Weights of a small transformer language model: vocabulary 18235, tied embeddings.
MLP neurons of a small language model. Each row is named by its layer, matrix (down: output weights) and neuron, and shows model dimensions 48-303. Each number is 500 + 25 x the weight over its row's rms, rounded and kept within 0 to 999. Numbers have three digits each.
After each neuron's rows, "fires before" lists the tokens most often just after its 100 highest values on Wikipedia text that the model never trained on.

L6.down440:506479504468504497490499486473504515474512503487516516519519510491553502492489523449509490495517542516481497523522512500475511475519518509552522506481471499527506454492535455506488520472514530492561517497464520501525468534507492512437499488483496511507493475456470530480534513490488505499497503484476489495482451582477483492521505473495490483513525461510517531521528502524490476482492473494500494477545539452499540482510486523509467492521495498486462474513487497529510528548498459528487467503473469496519523504493470488523482482500512503492511482482488495504484543530561512462493500511464464511507516455511494546485502471515491514478494480528482497517468512475470460551497522509460521524481556472488551492475497458507524519542481499482510467506551526494531490479472477
fires before: " to", " as", " by", " in", " on"

L4.down1160:497522471522521484496485501488497490536452488462519519517509519490501510534521492504474514489534474523473499522489497506469472476530507490522493469512499533418517470529537491473489498472458468507479480494491514487495509526539528506519482480516504497508505509519529467504503532528473466470521513476512481500444484521541491515515509493484494534508499484458549512457544511497521497494482516427503494528528516486498519499461501503494523495532524517519512473470509473465504494480553493484525501538456486479506482492535507489525522500497516473503434524498497488491496510480544509509501480521501508498505484542513527473486512491532490527501521507463490494494529495488495472473473457507548479491542484489451465514486499490478515496514502465504503495518482474435456515462527482
fires before: " ", "19", "20"

L4.down711:510504497512499462467588480514484511459493487506511512522501462472516491518481462557509514482539489523475490454459515552496519533559522475459508485525493489517521519493533471491484505465482476495522523479477497492510510511504517486470515504505497488512500478518505511535494534508510456465535485498492496493494520539521518466492500477515521521489512518515491494493476478497507527525508497481541461529508476486527493499457496509525536473522519501514540466501525479507517519499467496505495494550430489472544508508508542469469532498472496437483464492484489487517507488491526494515467498481487512543501468502501479515498546481533495490513539514497503502512510489503487502486531477464508511552476507496507489526472452504530466486519509528504491538514511493461491521481474553
fires before: "|", " ", "-", " |"

L4.down176:510500535557501500460496459508524505456514534503520491510522490502520508511475528543458527491506496512548520488522526491492521445519504520496488529492528470486524498513450489465509529504495510484508546496490452514433479538506503485493502532511508518447510499492457534485500526505462515531524504486518500512427471485483492537529490486491504456476501487552512490478452493540494495467504482521503548480509496497466500534504460488495516491502504498525560481492491514532500476467513542510503523539546521491499509472464501470470533496539456503513506521523487478538521509542479494540518513529514513489500473471552500527525479498516433480464448501483477507477496472515464510496453459465500475518456498522524501551497462503486502484504508476498532519477518506474461505492453495
fires before: " ", " Total"

L6.down1010:517496527487506483458538441541462504524462467520496475543523512489487478485447511514522500472490487497489500540506491470462489505531495501527476516482529476502474515509471521486512508488511502440478520552501508485476507510473509472500541505504484496480511518447498538533520491484483514534540485529517518520460484501504484504487510465416541525474538477476497447472529513523425483508503460476524497461514505512496488519467503515506470549491524522490508524470478499515504550489483518453523528515494481472518474471511496512502513519493550510507503496492528528492525460496488501497515494527498489479518501510449503499541464471498461498532527506457492485528540491549500494543507521548525535521471521524506507541488476514476465513543503516469511487498491488489475491564516541
fires before: " the", " "

L5.down1143:507498501508488524529527481490502481507507482510458491450543447464500484501517523484513495469525474488519498548499522521568499525486506483495524459499471457535506468541502513469474498475476511530485471473491567484540497525458465511472560521506455481510483477499497474499517510481517481496506499495515461477493500504514508521472501515502510489490537536487481491556495488493479452523446514493505497475507496492501573506500484514495500474503504535528452516508485458462513503489463484530571524512496434516504508475487501464533509499496466472478515506485500462474463523514482475508474495502529500475555477507477480513484527513478537524485542487509497511505493493493504480525494453476458535536463486519488505481471508537499478508506534502483483533510464516512552490501519484
fires before: " |", ".", "–", ":", " |\n", ","

L6.down1049:543500519508490494519497530480482476466498480521506484548525509491491500533531566481464491496497476509516480541495478520493501500467512501494546519524468508528503516478452494503459534495494515511520493527511492478506517507472539514489487479481499486535449518487527493533472520511525501521533564526490523483524513507520511502531510477536428523490499434531460527486454486525534503492493500478474468486486484517526463486504446546480489536472526525480510510510561465513550520490510472467485466493538475500491464481525514510470523488471501484505507531531483516475472499506482476518552484519504486476513502505459479521477516544489470482474483540479502506465503493530521534467501469501520584507483535501479527493493510478487492492533508520500499532520407458488497489495500478
fires before: " |", " in", " by"

L5.down97:506472505487490509475543503517486467511499490494504482484489528533509491470467515448480484486533523490518505529456511479529478560491505491488542517434433522466509528531489462504495546479516505495484475526523519507516477523466512518469484523483465467456493498523510483499498475470535510510518509490518505503489493487515504517503492536540455518520504476490458478481480518521494456466519513489547496509494527466563497529515512492479496511473475533505475504539483490483516499521470520492553484513540464478498488503511490468456470499484548446513487500534538503465471479500481484541448514484500492513515492493438545484519516577534476482513522499488488454498522516516481512463482484508509547519447514506490494543481527558508519451484466501491497496530499532513472472480521477
fires before: " |"

L4.down920:509507512467502514504523475491513460463489501520483523534490491532494478478473519488491524479511522499546528539456520507527587494463466513508495505533493525479514478500462491502514511464523508527535511514503487538513479532482500482491526540473501542521488441484470500539475503473521515519511536496550517483473513548542493502464521499485505515510474495468491509520480476480498512475476491530535506521483486465444487528524525522489486515542494454475498514503494551486470505487535536491517564464502536451523482483511484507487471537457495499473505504496464503488485502520482493481521544480488492494503468538469503482496527508512518500477478480529519443447551492522486545475468511496528548503471487509480520458479471517549525483496524471499484549477551497535482533537486507
fires before: " |", "%", " |\n", ")", " (", " males"

L7.down1106:443516468495501482509461456457536486512490546507548528498497527508521483477519503499459507508497505479499489499489532522501493492466509484494498501483514481483501481469489448501541488491513488526508493503522546522496507508542514446457505501480496488520452490510492538442517538456497421507539525449495521533530502489472475548428517492466477514514498481479519506461496516533516466498463497522518502479497475497469471482521491529515509511490494486487508445519473510526487502515443498503471493488504500461538507506510456504478464530513495515475532478497510486468552494493494472504496446507531557484522505512500473502496508479501503493551514479527506484436516538488475467506500503511495518527510510503493527475510530488519549488508548505482538477516516503552488493481505496
fires before: " of", " to", " in", " (", ","

L7.down1105:509519496481513443483475468479480516479517506501502490480524486489494512508515484548509509498533491496500483502497529486440511522468460502520469444482500535528515518506485523444486505506512473510533449535457505506540474553519486529497481503506499543525498480506532544501483513531508508514501554507467478543538497500499526541506498465473481528550496527502445498522514486522493465517456500497517498457493464459443532525520461511427512498519516504490529467517476503531477460537497487515480504496479542460539469504458446499494473467507517507537554483513479503519500487502520492469501489531462497462498491491510506512482521499534503489490507504493501513514503484496491449510482479526448539496448480511553482498503489457495493519483537531522462463518516506520495507482533513
fires before: " as", " in", " to", "ly"

L4.down436:486478484513514532494503484518462547519503476528516454536505520470510498489549520515488503462499494484551500452507518503536510517520534500531516464435498468494508482476518539519486526499500519500490481498508550475428541517488512519496502516544478482513508504507506500493520504510482532555495487532547480531471488483483476523513484486476516495490495470531520507491477499506504444482500487516497540494464541467501447504522541453478493478483514484484525549496487492520541522504479513479519485475468490437496480543528479491464475523508474502491477515547465515480508522498479510511464516519481498507527480487486546496488503478514503467441451509530522476496468500519529513510520566490458487505448518496512483507447560514469514521517481497473537477474482483483463488516467484
fires before: " ", " the", " this", " then"

L5.down861:477511536467504468512490477481500470486527491472493484479522491490503467517430469505564478467497533503513498474477505524510509486507484506457489493505520539501484481541524514498494499464516448507493492498494465549485508480497520514497477484501507508533540490473496535488519527513525510515491531500531491455493495457481522531497519501501514490469517496512533525463503557507537484535508505490512505494462492511501509494505546479507504516500482516459537503442518441465523525540463500493504521498493537553501463459536543544498535519532505498538533496521519473464539574474488471506557546490502477456468521463425458504518518458544510523467494520515508500539474508527500522451475521511500507464515479464514472449513474478545520536497514494461498468489490455478549524489507481
fires before: " ", "4", "3", ":", "5", "1"

L6.down160:460483529486500482526494478494519466476495470497512514511516495533489524469492459491538505495543527481538473506544496510483450485464463475479484505487500547531485513486536462497482510494487474447466488479491466484508513474477525503476502472497470482504480534509487499512467499486516494497506553505472528517508494518503486504478468479505483541549529487493506501463502516524510551489459503508486497503493502472527462495530495530419489487513495514491475525499515520507529441498454470500509497512498469504506534487543514499502516529472515493472449518468495506478489465512492530556484532468532503511480505504480537498479537516534502487457544455508501491541491487466488514505560498501534594525499466463508486514483519496480525492518538518524534501554509547534494480471527519
fires before: " ", " |", " century", " –", "–"

L7.down1237:476452520513505526495495501482502491493494502516540466518522527488495485483480415494495545524533460488510493462485520474486486517542512488472495562506535481506533510500534477496531511484517488508492518461482492486463486521522495508513524540481493481516516509514492517480487552521513517483501466487492479483480508484483470498510554499519453497459499491439503491477470465503542520459525494495534491488493539494501476527463482549514529507484542484490468506457487477487486548472503494494498522503473515485511498492508499498523547451473553499497506503500492507521465477538575505461515528487501478530525500506507489517494522503520511503519485535520458529486472476501537518488516485500467507510491525457549525470476511460488535501464507502458530521516482465474519460472503484
fires before: "|", "-"

L6.down817:525509521474511486522476507513450480557540502501503477508494488486503463496486443558533554440490537488533489514512490531534495456483490534523479491550519498444536521531492520497420460462519529505473494463460483518524512503537506498519529489522484516488497467517500482435514525504478450484490494480513504491461527489486526530498466486517438494513490493500535528536512522517485501534511534495502503493509515476477455533484474520529519475480501510497514546483479568529525533451448545504524454488499472489513469477514506519505473490467457510476479490467499429512516509492531494500472497494536535538501534460530496510501512475519516495480488507524494491492501514481541504500483464530469516528502495452466543504531460472478521489520492474494485535541511491451456511466516484
fires before: " ", " Ret"

L4.down411:489499510524528519513485462499553488503528541518545510518536460518502497467514506492478489491524517445592485534506532511525507485485494481510485517500511485478470505519486514477483477541470564479509506506513461524491445495506494487431538524512546533539486496496495558521504493509493511526491505505453475528493518483533464484474474477530523525514476510484495489516512480511458484498511494495503510529530510509490476482515513504525512511492489470519537443546540509476499495493474474504446549490515505527506502459533517456514499503511482494527497507507482484488485461543525477494495515490499505498470487527523520475416493507497494473439438497492540555491545462461493496483518478523474503502490509499500497524498482499482468502476503501501464482529542503528480549513546501
fires before: " |", " ", ";"

L7.down83:523475516496522486539514534485515513490442511462530461498512504499501517507498477503525481512521490536500535491541461503555476478528540479482516519498518463492496505515485455533491565480520534544530489468499507495508483523472557476546564499482497460549496505452517519509504517523513475501496492490538532510522534495501490505477509483510455546487530507519529504511491444490472502444481461468514475539489526544498512514521492529488518511467514475501509548493516473434437508483429497518495479538474518518485482517511492523506505488494489495492505448493493501546562525495523492532534499475492463510531494536534485475520550462494467486516512464520517510506489503511500487498535497470492547538533524519531489475448514472530507483504531488518529530542485526508473496489526510
fires before: "-", "|", "===", "=="

L6.down1067:513523499503468457533496488467467467476523501474539460513552466492505484534481489554552510495492502495525509506522513468480472486517457510502502525507520521451485513509519505486494471458528444505465502478562481515506484469496501519499517498497575536516519500531501486483501486472471483515524468483510482479434495518504517526472505496520492457517477509517490514511504488537492476482554530505533521461524436480469465538495519490492446492528527556495537503448517482489484506479516513490470484535496534526528505501472487524519518514462492484503461502487519509484500503514518492469476460460495501503518492508472524498492505469492513522473524486511510505513486518571473481467474496511505510490496518477545466518463520531487528484518517514533503471499496495474487525472488506
fires before: " ", "0", "1"

L7.down196:468493453514483528500491497513481513475472541469476482454487501499518544480453483469525470498513451495533522473501495502530512507484538514505492477451525482476514542467482512479514513427504514549506480506495480488498515487532516493512475503485458532529499514466451500516513509542494499516496503478524550533526575501469490503513473476519514501422509497489557512526487487520502465494483516503493503478518490525517494505479467509478490495475521477492503518417504507505478499479508479496536468518520486498504484505465490468485515477543501511448458513542510509508535495500519481531495555521513505523507501484515515486503476532484528482524473539533487547483476541529516496541471494514511510546515532494453490528514505502528534498489503498496514491500556539496495511471521509
fires before: "|", "===", " |\n", "==", "To", "W"

L4.down86:481497515477501496518523466499473472458566513486498516511451489532492520509501495458502528517501505533516526482493475498556525519496510516489497528500496500489515554563509515514448486500489486455491494470466504488541484444505502525513453524499487564516587489488494522506529480524471509521522517489485497509499490509468469500509500511553502522470455517501492533471481465510506443480477518547497483468523541489477526452534540506502471499511492498453490453496493521425459513460520495486500494482527511535499555458530480463489520507508505479514518416468463504522511494521483480468491486551516491522480479505504503521497474467487475538475487492532513491520525476529486521533505487537480502483480515473486488518492445523467511485506510552472472483501521496523493489497518511
fires before: " |", "1", "–", "\n\n"

L7.down465:483476551506485482504492468456485493508489490475524481499513495476486499488515493508502509517496451510478499542511517493551482505495524498537486503517493500456490451530479498533457483477491474487493481457468471513499518497519461483528481500494492522525485521475540547496488497493466497504552568500494498514469476544537491524456472482485480474474509469452514483484553483531475517492481503522525466451569528465462487524507503519459469488510506529488491559491502476431496502465517533539497489509486487508523445525523491453543511479505534505526496511485476487489496469552492488496493493496484548499533495484456487528537527566489469522483499523498421492519512501451509504515524463510533532488516482529473495508497497526442542477505477491478566509468520472490525521473489490
fires before: " |", " ", " |\n"